config.yaml
vocab_size: 512
norm_eps: 1e-05
parallel_block: false
extras: ["capped logits"]
init_std_qkv: 0.0298
init_std_down: 0.00401
lr: 0.0115
lr_head: 0.00895
grad_clip: 1.0
doc_mask: true
dataset: "wikipedia_en"
MLP neurons of a small language model. Each row is named by its layer, matrix (gate and up: input weights) and neuron, and shows model dimensions 96-223. Each number is 128 + 32 x the weight over its row's rms, rounded and kept within 0 to 255. Numbers have three digits each. A neuron's up and down rows have the sign that makes its largest values positive.
After each neuron's rows, "fires after" lists the tokens most often just before its 100 highest values on Wikipedia text that the model never trained on. A number after a token or word is its count.

L2.gate49:108106063129190105140136099155080174118098142069096111179124110130060144141150195111121113102129153135120130096135120124146135035137105157110095073159152192124111114084167143125144063121150096116177106123089120141104185136142110184125167080172148119158131161179171101148131102159118116072152129140113134107130138126147138088116136139153237100126118119132146159154142131164133116131162
L2.up49:068147166157150089155113185161132154095134158120093149151038130151131127166118163134125105071094122179124138174161138171101119134156112138125107170107097109121126112149161161128177098158151082152132176161134150188185191141113139111093128145134147178085161110127078160114055121115175134139136095102185103143092065128176102127136187135118164093112108104157084149121141138116181152108109
fires after: " the" 15, "an" 13, "v" 12, "et" 8, "or" 7, " M" 6

L4.gate511:173156143070115046144195176147134147081106099135133130106117121131099084116188094126114104108160133168137144097100169150138115142105113081112180094116088076154119159135122112121104159069156121104152115081136109116079087127074080098150088134078060162139199150107121158104148104147173125109152077058163143150140157111146074140153071146149134134155162156129163167088180122088141165087092
L4.up511:094164166157110122083142139105123139134097132139118098108114130129129167134113070114148130108068139154122119181172121086148121100136112086145108139112123113108129117130148103061111153079124129140117089137165139147106081114076139114140153095175135093053108190130089088137139074255120126145106099067116091083143113149143146159054105179126142162110124135130168157138189174127169129127157
fires after: "\n" 19, " J" 18, "er" 6, " H" 6, ")" 5

L2.gate558:173087156118131046126117220059104132169152155096082146138092137097090180150071173148140112153089094115144112096164064076097110088152156131097079101140105155154102154107183163181150075120105123157158078144186093175121114122089129129162143147119128115124129057155124071124136116170119109177109126163173133142149186173150156183111160181097112140133115155155128172134165153115091104139133
L2.up558:129093197171084098116104128107165137107138094150130089159090147110137085100142121131112171105107087138140160103186179171099101154079103137111121048143174118150149176110139053156111134085176134142150148146168131109172212160174130068145183134101152096130106101194103137055090160087156139139184171164156185113153086104170080091139081183103133161130142191104129142152142171083109141097166
fires after: "ar" 36, " M" 24, "o" 12, "an" 5, " m" 5

L4.gate389:129079123080158140120137173172089152145102080164146129146135097102153155121105146136123076150142093137117127102128138074127111135147155139067159144185124079096153112097144164086088151127131071079138116114115127134141190130104120122152127127065064171171120046199106132173102164128115146113136122126134189128062081093097123080132140082092179085102214121116110122139145137169122142106098
L4.up389:160114119187081194149146149125061157152109148156128092151148109099189130113158191111158112120163159119093109089137094079127073147049116154152078126080126129112084126069126160087197077140124105174144131135137180146112130081164157132181107138121097195134116096133117125105064165093107118131129159124129113100087140055159101147106136126059174139094124069076137080255084116144087184086105
fires after: " f" 19, " re" 19, " n" 10, "or" 7, " A" 6, " N" 5

L4.gate461:105113147135086105094152150080169150140139094119134152138139139129140128145081085076097088090104160161101149165135163163117076091164112126085184122201057095157111135109101118086138088109106169112069153151154106161110167119149116107206134156160118103090093082120107144162076114121173098067134125130066107147156189127163120103119143066154195115140209110127185142137084130094153117131106
L4.up461:076117114114126127122117183164091191101108162143089067092094139132127128116139123098178171115139121134142126180138134119163136165112072149063107104099114146064152122126158105192107128136131110149150119090131083126183140167171131123082146142120042095132141116127161109069162089106186161125087162147121076168128132092159190182129220131082152113119130117146101145131102121154188128175169
fires after: " n" 43, " N" 31, "oun" 12, " m" 4

L2.gate47:162113122102129164113097127118146089143140116144125157174087182112070134139127133045121138102083104112104146089174124188103115105063122142145111125155128134139105119144152170159184090180171108184161114140124123088199122104124091093117108082103100153193108108173112143096158115121121094162087083124111107170118086113139070150083159150140111137090112117183156159140173159140159071172188
L2.up47:144137093111098098109167083103078152097136176083099117073179138069100102145099150143141162132163158144208108142165126134172145081133173082086051162092112120112094145096141126131116122085145120113153098104068147102131135119095177140132098118145113180175125130084106129138103135091153089107128126076125085125128170114074153164149194155138118174131139108125101112141119142171106103160139
fires after: " m" 28, " d" 25, "em" 14, " M" 9, " D" 6

L4.gate448:163153128087071127087107153184102153132129131084097147097148118152208154132107109135153096082162178165115144130015146113140141169164168126110073127155106120106152139179141118099126117108129156134103106151104127133176146092148144059110134122173145146112095160142217151116191105131098153122182137097181190181155157107132106206095146120112128120166115126077095093134115120110109109171097
L4.up448:114086122118177130151121114077090143131106101171210121166176115135132061097085061173099074088171097126120136132064137167103140086091106112128083145109163128111164175106187152108143119147078144098163108149091139141176130162162169119149110100146134163116171111108150123130144187105149168176127079098155123132087163090146118124050185147088115102097156121161147123113129117186093133167217
fires after: "ub" 40, "ab" 16, "l" 14, "v" 11, "ud" 5, "ent" 5

L4.gate496:156064115167111106088059079153098148173151140158123117154141117113098168162103148088118089076099159131096123094169069177140143107107166161082107142138093143148104128154111143131139142140127121158096143076123138085120184115106115168135094118111159136134098152178098137128167145130245097132124093100164124088155109127123110119096097117149131069153194112121115139101158108157143168152129
L4.up496:147088155141140133163155109156127128117108155068139166161133148123147126112048105134123058054131193079116196122069037122093142101082107095163105137079128168112085139212114120143157107083122106110124081070124130068137186111154120085154126142078120167097099092102107103106064129141139076118125121185104125131094143127089129128145110153140136127146144147147166126073141123132132154100134
fires after: "ra" 20, "r" 17, " K" 12, "a" 6, "am" 4, "d" 4

L2.gate668:115110112157202105102099111135109103090155117132146045135136085105063117160139103168103144156151141126120183158114077124186115076118162176140109093155069179160120101131182130129158150098146168121114149146116108126118181106069110097112184174083212109146133098129193107115157104132101077129079118171145132048097106107075116151092138119123108153128136131116155138131123156120163107164129
L2.up668:153144120092164110120148116129104105132166193150151132135158142109080077112144066147104118142087113112093140142136123112197154162095173139118126150158136164146192110195185084117106146152103103100127122126118138118085136055102158106072131134065197076118115086103139148096131131100068053200106111206157146102185101128139171149154174191159166080151116141137180151175140150116178161051150
fires after: " (" 13, "-" 13, "s" 10, "b" 7, "en" 7, " re" 7

L7.gate288:107154085147156054151103109155100046139117159110103115179119101079083143146050144177126116099155159144118100118155125156160121130128145135081140139142123116169117222129126122194162118095125151117068206155147128149121195113128156148133110123111138130117111144100127146101146141129134105108116124105183195138133158109113178131094169125022129136108093152126184152084166186071163172121138
L7.up288:070170178139138137044135110140121088101112114050095135142141073107071138142110115086170133116041108194070111126085140118122106125082104095117134164116186074148095118128135144102129079118160131072145132161130114144161152084102175095134105176103201062101135115110081097197105102078116080154135140145110165149132142178141150169132192136111119158113093143141104112120121093145100154157140
fires after: " R" 27, " U" 19, " (" 15, " re" 9, "U" 7, "R" 6

L4.gate398:109095160141131094135066091047151148126110105077125149165084132064124125108136159142108157183162175213194123092087123131140191110094089137103101195128103104143124105091157174093130165119143111095146141140135152150166083136129154142140148116084136145119114181163178185179136099117154096114154142137092118118136139080173090132131130106073179122143066154066061090114097151134126157203112
L4.up398:075130137090112087186130104136072171150096130155087104184084106129168108061095094113166176163107084177164116131084160099118144082056113104099119148194133145127133105155195173110158138176140116149108129142117083151175129186122110145170192139112113183128202136129097122125154135128148095120154118160096123173160123126177081100136137079139139098152151143090110123138142112138170109156112
fires after: "ent" 27, "ed" 16, " n" 14, "ov" 8, " Un" 8

L2.gate547:142239093202186120136121093236155125177146115185156132132109129077149105112093139077152095125154096169141130197160165120126093140141145132140145151128113184114131123134182073091136143154080181140124120142158161069116165115084130153137087075164143164120118134167114144156074132147114147154061123116124100216144116128091122165153145155110132116132162158122111129158137122095182156159105
L2.up547:151129138160110139126122134153140131143192164135110119123143117144198169120131133134097131083157071138152140141132085190161140114199166091071155199154135152184165065114169141171164123116152181139094110186130151098157131116130150142170101119097144150176069099133102119155068179120094100114174159080138106098118114069108127129116151131117106145114128117078122164131160166126149152121087
fires after: "y" 27, "h" 17, "in" 8, "he" 8

L2.gate312:123119164165126117121108118106106208156139111120152151097118129189131124178126061111140123100148112125110184158189127126127104081159141141081146086143166091159162115107073120070135142156121077118177087131152140141101129117132120104221140105059108114117140134104109164146116205157114174160127131114185175095195103132076087099086103075131085157112076123087076099081185133150106200149159
L2.up312:074114121172109107120136092095106126083148095086134118125174101195155153175130124107095096151187139104117128133109099108193124177059167139064189132172118088150180103126083102130171107122134165160172079092089131129106165081113207117159131071140047131110182163134120123134104153198027115149129055111132133146117131133103145099109106098081139159124109131144086084095172100159138189119181
fires after: "." 14, "\n" 13, " h" 10, " H" 8, " A" 7

L2.gate148:142149114091170103090103122151090176155123147136102097117100102176117136114089133158105136080120145119106131138198140125089056146102128093109171158155126084144133156181131112167112076139147153176109109165148098130113127134065149161181108058134158119077169190192137125114135128096143135167076147137095143113146117147094151104165139146100128075144196113136126153092086087131159132141086
L2.up148:139067174106166125136103120076112146073120161135122154103142110134150090145179133137147125116113139135119125112082137135135150153159112162127167166094139133099115087125115136158106103105138115194115121121143118076182165167157119151088121094198104110136187098135120149135094097125102078134102130168076181121108102107118158134113096134144124077124179094150056135107106110160207108152155
fires after: "ar" 17, "w" 16, "l" 12, " m" 11, "b" 9, "ow" 8

L2.gate507:147119168115122168144104134148055098184118133100139153140093129114164169127122208096163139069105176139180171144124155155102124076146079096086164119182094113142121148095107138115166202177122140158092137118143131120090119148162129115197163117120127118149118122115155184104138125125058147130149132129111105208157101132173178106107136101156156041152186159098108148104188075112044139092079
L2.up507:146146126131156159133131136140201118172148158121121148102167155156134137132133142129136175128144108086122208125135085202126136076127105112144184126128166159096150108191128148192180102067140111083088142160090168055079139118121201143137106204078144093094127101104118125164123180115116128070149163093118099143153116202136104097164131059132119120067135045083103112169102145142145114152092
fires after: " M" 22, " P" 19, " H" 16, "p" 9, "h" 7, " ch" 6

L2.gate486:103135104102084144152110142130040075149133126160134120093195106125159151095157158130141092135178090133082104167131144126104165161172118096150132160095151126091160164084108094087098138127094118157111079116146084143115128176083089144176192137125143109136105157143133189146147180105121085144133107118117097115174096089114152064142132085176108123060139098113118067207165071155137101141104
L2.up486:170124120149113147090176121113086148129110118147176119132136125143100102123105098145039142129114160171119105105161137147118123082102140121112172187075182139098117118130114126112126147150136105095093120118158105141086159036157093099088124084086125086079191160112157098158145168094129107097160122179100118074137162100100140145082143144122182160111101193091101176172108168087194124152104
fires after: "i" 41, "ec" 20, "y" 11, " c" 7, "ch" 4, " on" 4

L2.gate340:173133055124115101106125138111081177037123124146165125144119127115176146095115107144118106096087106119125078129026116119115093103173132107087089187160078060146137096130127130138101122106109087103103170123163076134164184187141115102119123151149112151136172138084143068130100147095146154153133102144134144132145120102151139162151105094081124158143103104102121082134134149155130182142125
L2.up340:139085179116120073144218105122099038095138136151116081067172147099140155066083115077076157162149120118171164127152125115115083098103059177139119172090114125130147099133153081085167090144090072130180170082117138125148162120116123098148137089112062098142142140124112178146149183097181141066064087141161130110109159113150133070068137156157170075123144132132142095138059113138083141078134
fires after: "h" 22, " th" 21, "t" 21, "i" 17, " n" 4

L7.gate560:119075114090128151135068168106171115131047144151121119100145127149126167152084176115121179124097081141138195099138124193136107131131102061095128160138088119131082114120115137135134076104127141085172102179084194068095137181139131129167190157139152105150119124164149172105081136122056062133144112105148109105132101165116166059098188165189084118106110078149143137047170196125185174130122
L7.up560:123181078152121108065120125111133105097145137142139119167137181085140123130067174143172084073127124162156162095104097156136186129072134081148078153137176160132074071107059155162119135131087131126124093177054122059077146083090104127098151108152110080156133120136177152107117119101118077187144113108188157100042148177133131148117127155118102119145120135114094107162144137089140227094143
fires after: " c" 27, " t" 12, " M" 11, " m" 8, "em" 6

L2.gate669:153103079156125166155147131107112087119160116192131079177169152104103132124142135122146096084169092034118133114101152093187140131088090167160194165067122146184152133108145136117128103114134141152116104155145174063106106129129161068145160207144165124112101195074097134084102120122166099154105137140080100185115164163116131115122130171157153100135096109156149136151139141185122159133101
L2.up669:099152079090093163111160153039173129174114114074104133117109147150133132119098104095185104143107127099175120124103124111088050126144132094081133153130157128148097201156095148154074116105183140123162033142118142065155099142118114127159075097161165091115107174189163116114057127090140138180117115078116152154070098114166150125144154145127143148093132131102169138115181109139122140103099
fires after: "ist" 58, "ol" 15, " t" 11, "ec" 10, " m" 5

L4.gate256:087116133190086109160116190123170157165109099136148122139098105133121138146123140101178179126134102114123104042114132123107217115186125126143077140117164160140165164134169122107132087138138140127111131151121132104106102129140083068149112092128153172179122132151142091139127149147104115137125115152163083195118140100143088228157190145144085084136107098100103162112109164134131109107115
L4.up256:109200127193062122126162131126050155146163106076102155112092123101068147134145108116191099136137114185174075128155121096134093089123137145108107148089103146144076166176180121179076106118122059079118117174130130159147125137144110113120123119182139044121187098063165125163080110110126088118131124128128130151170121102142151186129164089200126123085081159089136106116113110204121123184164
fires after: " the" 30, "n" 15, " d" 13, "d" 12, "en" 5, " D" 5

L7.gate388:169135126065140141129185104162189116065140100154127075138164142090154122089076088139092143116081167176171101094088169126149137158187096111094089148116138126146086123121071117188196127082102078140174173147104082100101140147115146117120163164102066147167123126168152128179119203117066124107158149081108156100153120202138138140105142145091149162144137122097106108131095140092119172073139
L7.up388:110113125112113131151114167135130083118115134110203108084180077133154091107110110146121155092118171214097044126153078025151123143121145104125118138147158146132131190158176141109139157145157070107154130155153160159018160178135122078096139127138094117101108147147097111123174123116163157170134177154093105180082162121148130138144178103158119165144198158161118164123132102106132161120089
fires after: "c" 30, "," 10, " d" 9, "es" 8, " s" 7, "ed" 4

L2.gate371:145090164106116061144164162152159173111149132088165109096121170093116053130153229131122158116131120166128107143173138106122103133141135117186139128088071169117092165156170072119174177111069197126117154099143105128105155141136084098131143186091101142131159050097140135114100133154098115146139111141156111160101087100124093132122113172148143167116098126093139120162095078145096123135102
L2.up371:169164103180104106093079109173158166089114121154111121136170121101159136137126067134162181061159109174137211129097145089096154171150128090125106138129091048122111139087137093138131206085110151119146131081133178184180101098142141092135143140140139146144157184110182120091079089091111113074154105166099094108163149157184156110136150116103108095133142124148113150092176151162158151169134
fires after: "ou" 28, "t" 15, "e" 12, " " 9, "on" 8

L4.gate509:177077190084082134153087143053089066121157117120112091132153102134113138090119093136190111076163110106153078159123188154128086127156176169140097087177117054169163128159119100093174080096132056092170136172102173102055145142112094114117097142078122133095156154089127113160138083095102172127201140121120135142123164124115177176158090153109130202128113126136119153143130109129105103075169
L4.up509:105103122122149174154137111072124163099099088153165068121153151110143154125125153119117134198143120109184123121126144170108124124098099103112093121130139079126133077081141122128111119120102164114197133134099154129164132133142147093084075172122060144128123113103079084169111195189075115139120156058146116134096142071122109091176114086125140159058126131159086066096102142127152144153150
fires after: "es" 39, "e" 20, " p" 9, "c" 8, " re" 5, "y" 4

L2.gate176:138094098102121156086152122103147146136139135098158137142151091091135178149159122112158129153115113192150184171119135103120096111132201152139076095146150121191155111070132179080186112108176122110132056114114098132074139129141189194144104123121159066144180144104104166083063158210107152123118113098164155127175156087174095180146100111088178129106117158098154099105158103066120130146098
L2.up176:118087079122131214146145095123134138127119072096137135094110162115197175129115122163134163180115167157120139136077099076113126065128140094197066092182104132130117143153109117107112135092164073133171138160159173094142184190080158132101176112160152142139124157084060161114110145152088152131126130121157152151145148113089116190114103211081134133111134091106124137088155171147170136098173
fires after: "\n" 50, "ar" 17, ")" 4, "a" 4

L2.gate344:174114091098163182174107126099050098108135079113094137087189135195099145108179099065128142098164115108112158130107114159088155107103174148110140166123150108146123169187114073069118179160112119130154113100106159149107168073134113144188091175169129136121082140151168147154137172118068126175091109112131149135109141120114159125087082033125083120075110150100116097115143105139142207119130
L2.up344:146116124104119151096122096094129155167135179146136127132173104134048148129161129190177102097125105124156140155086118138162110100082126095144126158127137114176137179089094115123104103144176173132113169080111167136114120065175131054107107158142171171119202197151077119098145119173151213163135115081168144141130133175060113117119133121099064098144156085147145092136134112069143146145122
fires after: " a" 40, " h" 10, " H" 10, " o" 6

L2.gate387:131169129126160174134095116115116162104095103127110167189141138163130187164146170085058118119089141191150095161133072153126113162137124108101111112195072103066076156162107115122124160156129173104084172141135176125163144124126143105129080193108086159171192108117134131121087054165179138083121136115117088143138120120093137068164127144178173113101107123094067159171126137132171130143109
L2.up387:125127095145184081115105131131107082101117121125123126133111165123118095124125150214166090131091164161153079145148160082101126120091100107118113132121075116101149126079203149162164094142107128176084141142119129151142132139098149147072154194108134119083189103111140118143075157100142156182140148135134112147115094091144160147188189127054161168106062117159169087198145087087158116126191
fires after: " N" 23, "i" 20, " n" 14, "il" 8, "se" 7, "ra" 5

L4.gate403:061145148153146097101109111163106141147077162063162150152166134192129143135115105129157075154152155149053142161112184171157095110116114090072162183138130099114117135155051097150162162156194172175149132106155095114072124148101033152188129150103139128125137137109118101129086152137154192105120112143112148114128144127105128037065151077136169110150121097114142103132124161110136107157176
L4.up403:081136138134102160162056125130140154148121133132100159099115105158132138087129126102123104112089096133158146154184135133084166092175110170146135169110142179106126154104161119139136130162075132169109134140142179124134149118144153121116139136114128136137181082156149123114085121118151100148135109135052135097074158116118185090166145078130163041135109080141141135100115087161121172138091
fires after: "on" 14, "b" 13, "d" 11, "as" 10, "l" 8, " l" 7

L4.gate45:152124137115175107062088133192101096127072151112080188074129101046084119117175149169150162074168094113078085142157113160099100150126125140129178120094121163068109162155089198128059108126124134148195117167127133102188133113131129131130069155046146076164126090153101126137049115192120101129155127062122096125120168112164076090164102115110137097111184134100083155178079190094146165132073
L4.up45:193129110122179133068071068123061119117070096088149090082124137089165135119119105109146179102184121177097114207097102090142182192125125131138177096140075149126120079157166123137095050087135112152068180125147105095123134156104098106177114096139118102105135083083125166110092104126164131156105120101153111132100078052122094110121120110124132119134112136134115138114131114130163089143130
fires after: "i" 15, "or" 11, "w" 10, "et" 9, "v" 7, "f" 7

L2.gate218:116137091119115110135189106122104171127098192103124111127107127172122147184153156154122123085194088171216129095107126130141048111134138114140061156136102168127107102147164111136092069173142059126140105115112113195143125105126104042126192165134151118153106226063111096129107158153172108183116141105128109070154139142079136119111084169169100104113161175068178174147120098104106105113127
L2.up218:147152154144092102101136163096145183168076092129174135118106166062123087134126137168088137135162137126147130104136077181117136125141110176171149132140138108130154105159130068157125142098185137127133155183103159154151169179147056095072148150167164080157173141094203131106176100125059129162116199140098121198132126124160116107123089072084146108122151133123100168111103169131146113167118
fires after: "c" 16, " re" 12, " pro" 11, "re" 10, " ex" 7, " P" 5

L4.gate257:141164093115146102120129173221153094089134105164099128123154140085140060130135115148101138112116103117121163076107065132109079152160114112137122156113151126168096172105158113160107117128157208105145161118077186090149085168144107075213106163093158167109088114122147161090096174108131173183141152109133100074119171122130073102154134171133126088158089106140112096125126121170158120089103
L4.up257:110176140128181068136102113107133073083128104091137139097113205164180176104053093163112149158109062117083198178086156106146134098152113138132099148132131067109167120140125146079118188176126152124147169111130075112121146165118134170115127157131103171153149170105126105124166149175118143143130143164110131082237133158162091108154171161174129098088147156175062140119152160101131112101155
fires after: " " 42, "t" 20, "am" 7, "e" 5, "he" 4

L4.gate409:136090138096114152112159106100135117108130080151102147118151107155143111201150145090112134128108184124103070123113096131099122076143097135155113139134123083199182131093200090165134077139227097151173176145092100119133082173133122139138084127142121145145073150153154099118158072134140201148110144102070124111102108151177121181125095143061087166136132100121097067144096120151115205136125
L4.up409:150186116104184123110109147126173128112118102172078055125091140120112150150121130090161141118135123184157142109189134116156123090112140112091083156147069132121148102143112108157108164132094114150105165104088172112143115211162134139146119168122117127132103168172105156114126176181135160212128144092059144088131150138174118134198112124091159164091123144140111168171109096085102157125108
fires after: "es" 21, "c" 16, "s" 12, "v" 8, "p" 7, "ot" 5

L2.gate546:126102117135173153075151093129140184084149086137166173126141142111122125110140129163151173098136193156129135122128150086100067103105132186075128120100089108110139152086077166175136143100115180120080158148134090115098143168166097086118089205151129154202106160142145144150146116137126125188055058095142103152194137179164171137171152142149114150147116100125139165146100121157139193162098
L2.up546:157137119153116113059148153119110154124115166102132135125150083145090098126100099188099109116111234163106099111136176081125067156133179116099128156114137100140147111142114113118119131102114115085156081174126124126095080123098094117139114085114099131145131165078119169144168114180103098158104082125136151114137141111132108145161100090170129131128148128113167091155116186115122138075110
fires after: "," 58, "in" 20, " s" 8, " wh" 8

L2.gate217:161090150071149127156122087062104133154144121140086123170101105086136108159150153166125136141104089021130160037141103135125137144130147100102093146150133168130155122126144157142109134136107096104136083136078078074126135133108176142156142121127135071159041138102113144129100126094102156135131134143122148145142120096185145123124151083165160143143105127081099048173152115155160120169183
L2.up217:081130129080119110124093106168164132102141140151159185164125122179116124093121150174164144164081166126165156141057120117099056126112168127125119154150150135166141096091121167186194135146118133130154103192114101119118070108133137170161122042136087118103133090086131124141100146099123124113081087143174180122181126121060169131162106181104131121151161104108143060148145093115144142157125
fires after: " g" 22, "m" 11, "r" 11, " c" 7

L4.gate693:190161131137101093158128114150109093110147134124184094100197115156121095126158150158174149111121138186176135120127106080139158062089091142139087173093072121149138111146199139181120111130122101125154129149124151113105141148158129156149140121162096096070192174165093148124170167153187129109146071067147145141104101100100097123151047108177174172078117137124093136058121063144153171145125
L4.up693:085160106177198130156168124121140074158149138112074149132159120128151119147161156080171132107135119125093102086145110151170160086114152140139156126102112131088070075146130111172112129171160133122137156072047148093130147061120138091133108152127136200064120138114162127068109089090119100098139122070120107126097107167128130142118080111114122073107113125089131162116087125200117162079158
fires after: "r" 20, "ro" 11, "ra" 9, "al" 8, "om" 7

L2.gate306:126064143104196084089105107084083164115107134146133103116081129119123130089142118178000189091128101109122114146131134155183115145138201104106108169138123145161162153110198129132086160151136118137166120125167112120068166073110077146140126152109139113150120143077137134135063158168178131117129111105168184135134071052129122117136116085078101131129116175111112129053148186144071162136136
L2.up306:121220127103106125118167121092140142122142172086096147057085085150144130086130140131057154133170129124069100131135122106135112181103158109140121103090143123146125131119127095146142103092145094117115126110105149146097131170092135116165174114139078123117167099132130157136110133113065166137149078122112145157113171123133156110139108174167179140177107128127131149124115187126203196132123
fires after: "i" 44, "g" 7, "c" 7, "iv" 6, "t" 5

L7.gate628:106066181125170102122137063108132158160121108101147102163157180139122140132114151134150113101182161091140139161135147152069159160164094138106110143087137092123134128161134173156148162139157074142117147125155140074134115143173195093172150135088194123157105118132151109097095060174130080079170078165101159145137101110115091103125109130086158152163064152084135096128126089097146102121060
L7.up628:172175176117164149115120129113085127116082078103100169105136111170114132128114156147151168127149177125118183127177154083159123091174150134125109118058102077056105130159179080112098129152116114095129099181103064094119098149128158119127163185091137121077117165135115115193079112151132140093133134118140179155132121160154133122116172087185079176153150132040124109147118148168158163119142
fires after: " P" 15, " the" 13, " m" 8, "an" 7, " M" 6, " a" 6

L2.gate579:162074145146139107161149041116142180167159166118118134147134102090135107140072102087126104144181140155153118108098138106105143052147180118149138138098110126138140091114151156127143220079121116126152120083110099149167155160102125140182114096123125193151117132070121148087119138119104093131128106137111130185157159139133182122099131225094164139158073134144103073164105110158208116120183
L2.up579:116095134128121099152148107141156168152149146163161116124090146103168138097132126109197158185136123166072191122112158124095159078097187115125129058113159155147139153080122100083133079116125150151138127141113131158133066111134124114055088120151142132150158085108090120160101169106145109180162122135149187125132171149142150102137086087125105111145131112103106119162081134175112140103055
fires after: "ak" 18, "av" 17, "ed" 17, " n" 9, "o" 6, "iv" 6

L4.gate607:126138122156180068159055196213140130114126093113124150154071114191119111088155096137061187094124124143123126128108140127108125157159113159106161106154116150190195070146123160112143124093130150044108186161141132138124099186106107154176139160154140098098153130108154136122057135177102092063146179148068111134129140091140101161097132134109169175165144152146132099086168142165124121177092
L4.up607:155068138154147086112131158144147113121121205106142127141166205124081136106146104060117120141109108119135065147083125119115148129110127128109130182147191160110127105133113136121178141118120095148119138072114108136087123144126159134072160135145117109171133081054148135100127158122091118161194128096084098086078119209173137119112155181118152108116141151080192147120126168129154137057145
fires after: "n" 27, "s" 13, "h" 12, "en" 6, "on" 6, "ter" 6

L4.gate667:162085127110149073091121154114086090127048143084178123148155138117165097167111109122131114178158116118087117173115050165151111106119168166128113116094104111105107201190147139120090127132137159141137107189064068089117129124084151165113096124078148090179162101136162144176143113147123083079107115114122105075121181104087129126119088119136132150124169084177144092152107116100184097164138
L4.up667:226094138101113085173115134158079118084137077111181174137138155143153193162171128132144118099212157104155144143131043145090132112070186160093098132124157158141132142170133166126090097134114141143113151167096130113150123140132127115153118062083108157160144125204124145102118141183149115113072116143179133149072128079085141117145105102157143160147165115146127116146137116119147161124126
fires after: "a" 17, "i" 15, "l" 12, "ou" 10, "w" 9, "am" 8

L4.gate637:090103125147114109107114151130091156123124097155164088140113119140105120130130071121141061122110125146117131074148097104121149110145062167166127148090187176114120120169173109156107148103163138157143170074150154174091092146062089075159173151133114126104135163149166112076115111107191110141108066094154103095131103085107184116130134143135156091175106156139170096137142111168181130125142
L4.up637:172106100104075171171112168143102132197083095136128160079096170082119150103091099134182116153155150036105137081175125102099104132077145114158057148134104180111082156108109106097107155155154110127114173088155116100162109145084112124115097137123104130138164177104152084102079121144152110114159025085129074134143140099212101156170115098175116163083164102102099150191124127122188150087129
fires after: "ar" 26, "y" 13, "h" 9, " L" 7, "et" 5

L2.gate384:096094108095093122189150154179074132127191143157120129175111135140122111151145155070077160149128151193134079097130114112079124109128102170207145151166126158132127098091156047128105101151079090047114147137117150140176121049166131120160105132078083124146070119146148135041065126065122096105116127087099129085182156093119136134165133130090148134171097091124157095101161103174105140090092
L2.up384:128130097113135143133163087127113078103193130174097185145148115096168115114126208150126181119114121077187150155099101130091145109179126153100138160144157088104120159133120116118083144070108159120106136104152132093128154158105096181073105190063089129143133124122098125143188109186149091132122144159154118175108165116190080131174102139139098135138053134113137140122147124103131107175162
fires after: "ou" 21, "b" 14, "e" 11, "t" 9, "it" 5, "ation" 5

L2.gate433:183101076148111082146129138146082206160118113117062146132138042088116147115077157100024167053069104146159139119088145133062152096129124067123123116122108180131137065161151109143132126131150061126169095157164157129135142078156125165162151126162211125128171152129181145117127148107166080090101082090122148158146138115143134118096155059160137107133104109100173155142159137076131095146195
L2.up433:103093137094158116112087143158109172083127123097101135144137163114124112098145124165054114056102175131177184161115120071136172100152145095111115161105130126102157066157104163149120176148088101139102144104059107110156149151122107155111149107126179082156146097132163170166166108174153131043129100128185147102103106108092129104119118071125163158132172140152139143135158146073115103103151
fires after: " th" 38, "h" 13, " M" 9, " m" 8, "v" 6

L7.gate35:111106136133098137131119129136151128161122037122089088075180166116111112108138074067111108149126112154043111133116130080116124133115095167105098134112160130117191218145161153183063070162145120095114147111138071122166108146110136160170108094075111140113140172144152135066137101132170161128155176106120152155135186100148085173096164095095215123115093176115134153131153120108109100120156
L7.up35:120101147110088161146129130147094159070094115180138146142178154125161177133113110165213067110159115095146106152085103190103126098099098119102168131075083070106112124121105153082112080137064116056155125123169163172143167096152144177169131115144143138155122020124169163125124074176109119113127122062165128153057118112045077139145109095159145139128116117068101084095108143133164150166157
fires after: " " 17, "y" 14, "er" 10, "ra" 9, "e" 5

L4.gate252:126153138145108132093109126153112100159077165102144158143131099119090167098073071118136115148122119160136107101115122111144110125114069148119099113120146115080085151153145113129139136105133107082079028123057159094086177195126175134133102111116117100115121132152155126160085124129172095112033117100091140141151130135087108131116094107160156145128195113121118109107183160097163109191183
L4.up252:078147175109104100116118079156096170111134128090131134140140184117138143194138089130168106120162143157162088129138038119132210091135123079159146123081102102123145111091096140158095101117176150133158106152131175095130195158129188144121115072169052124169119123130133137160149155169101152108117107143104142135130158139130139120117149115128099117094147139097116117157130161106156112111149
fires after: "o" 14, "i" 11, "e" 11, "P" 7, "a" 6, "ac" 6

L4.gate335:100118125093156111142133110171050117116073216074057137142140167107157139147137045147072100110189081155119161150085151110082092111092125115119162118117107151162177117099194167135154134134102165174196135120088135101081132148150075127121128118125166162176138207107126107114127153128129097102114168119126187107146152128140099144165134105143149204108126098139112096134114158206081105126074
L4.up335:158177190136098184164167133142099131188120108107134126141103139099146100128142112167083093117118110168193194102061118191090119107062138103135105156094103165128145075205144136209068153130115082066098134133104182114135188113094106140149124172136112149183116147136129046078132152100145110103137107109124123134168155065126104154150114082130147119167075138115153131131184048144115092137106
fires after: "i" 12, "l" 11, "er" 11, " D" 7, " c" 7, "k" 7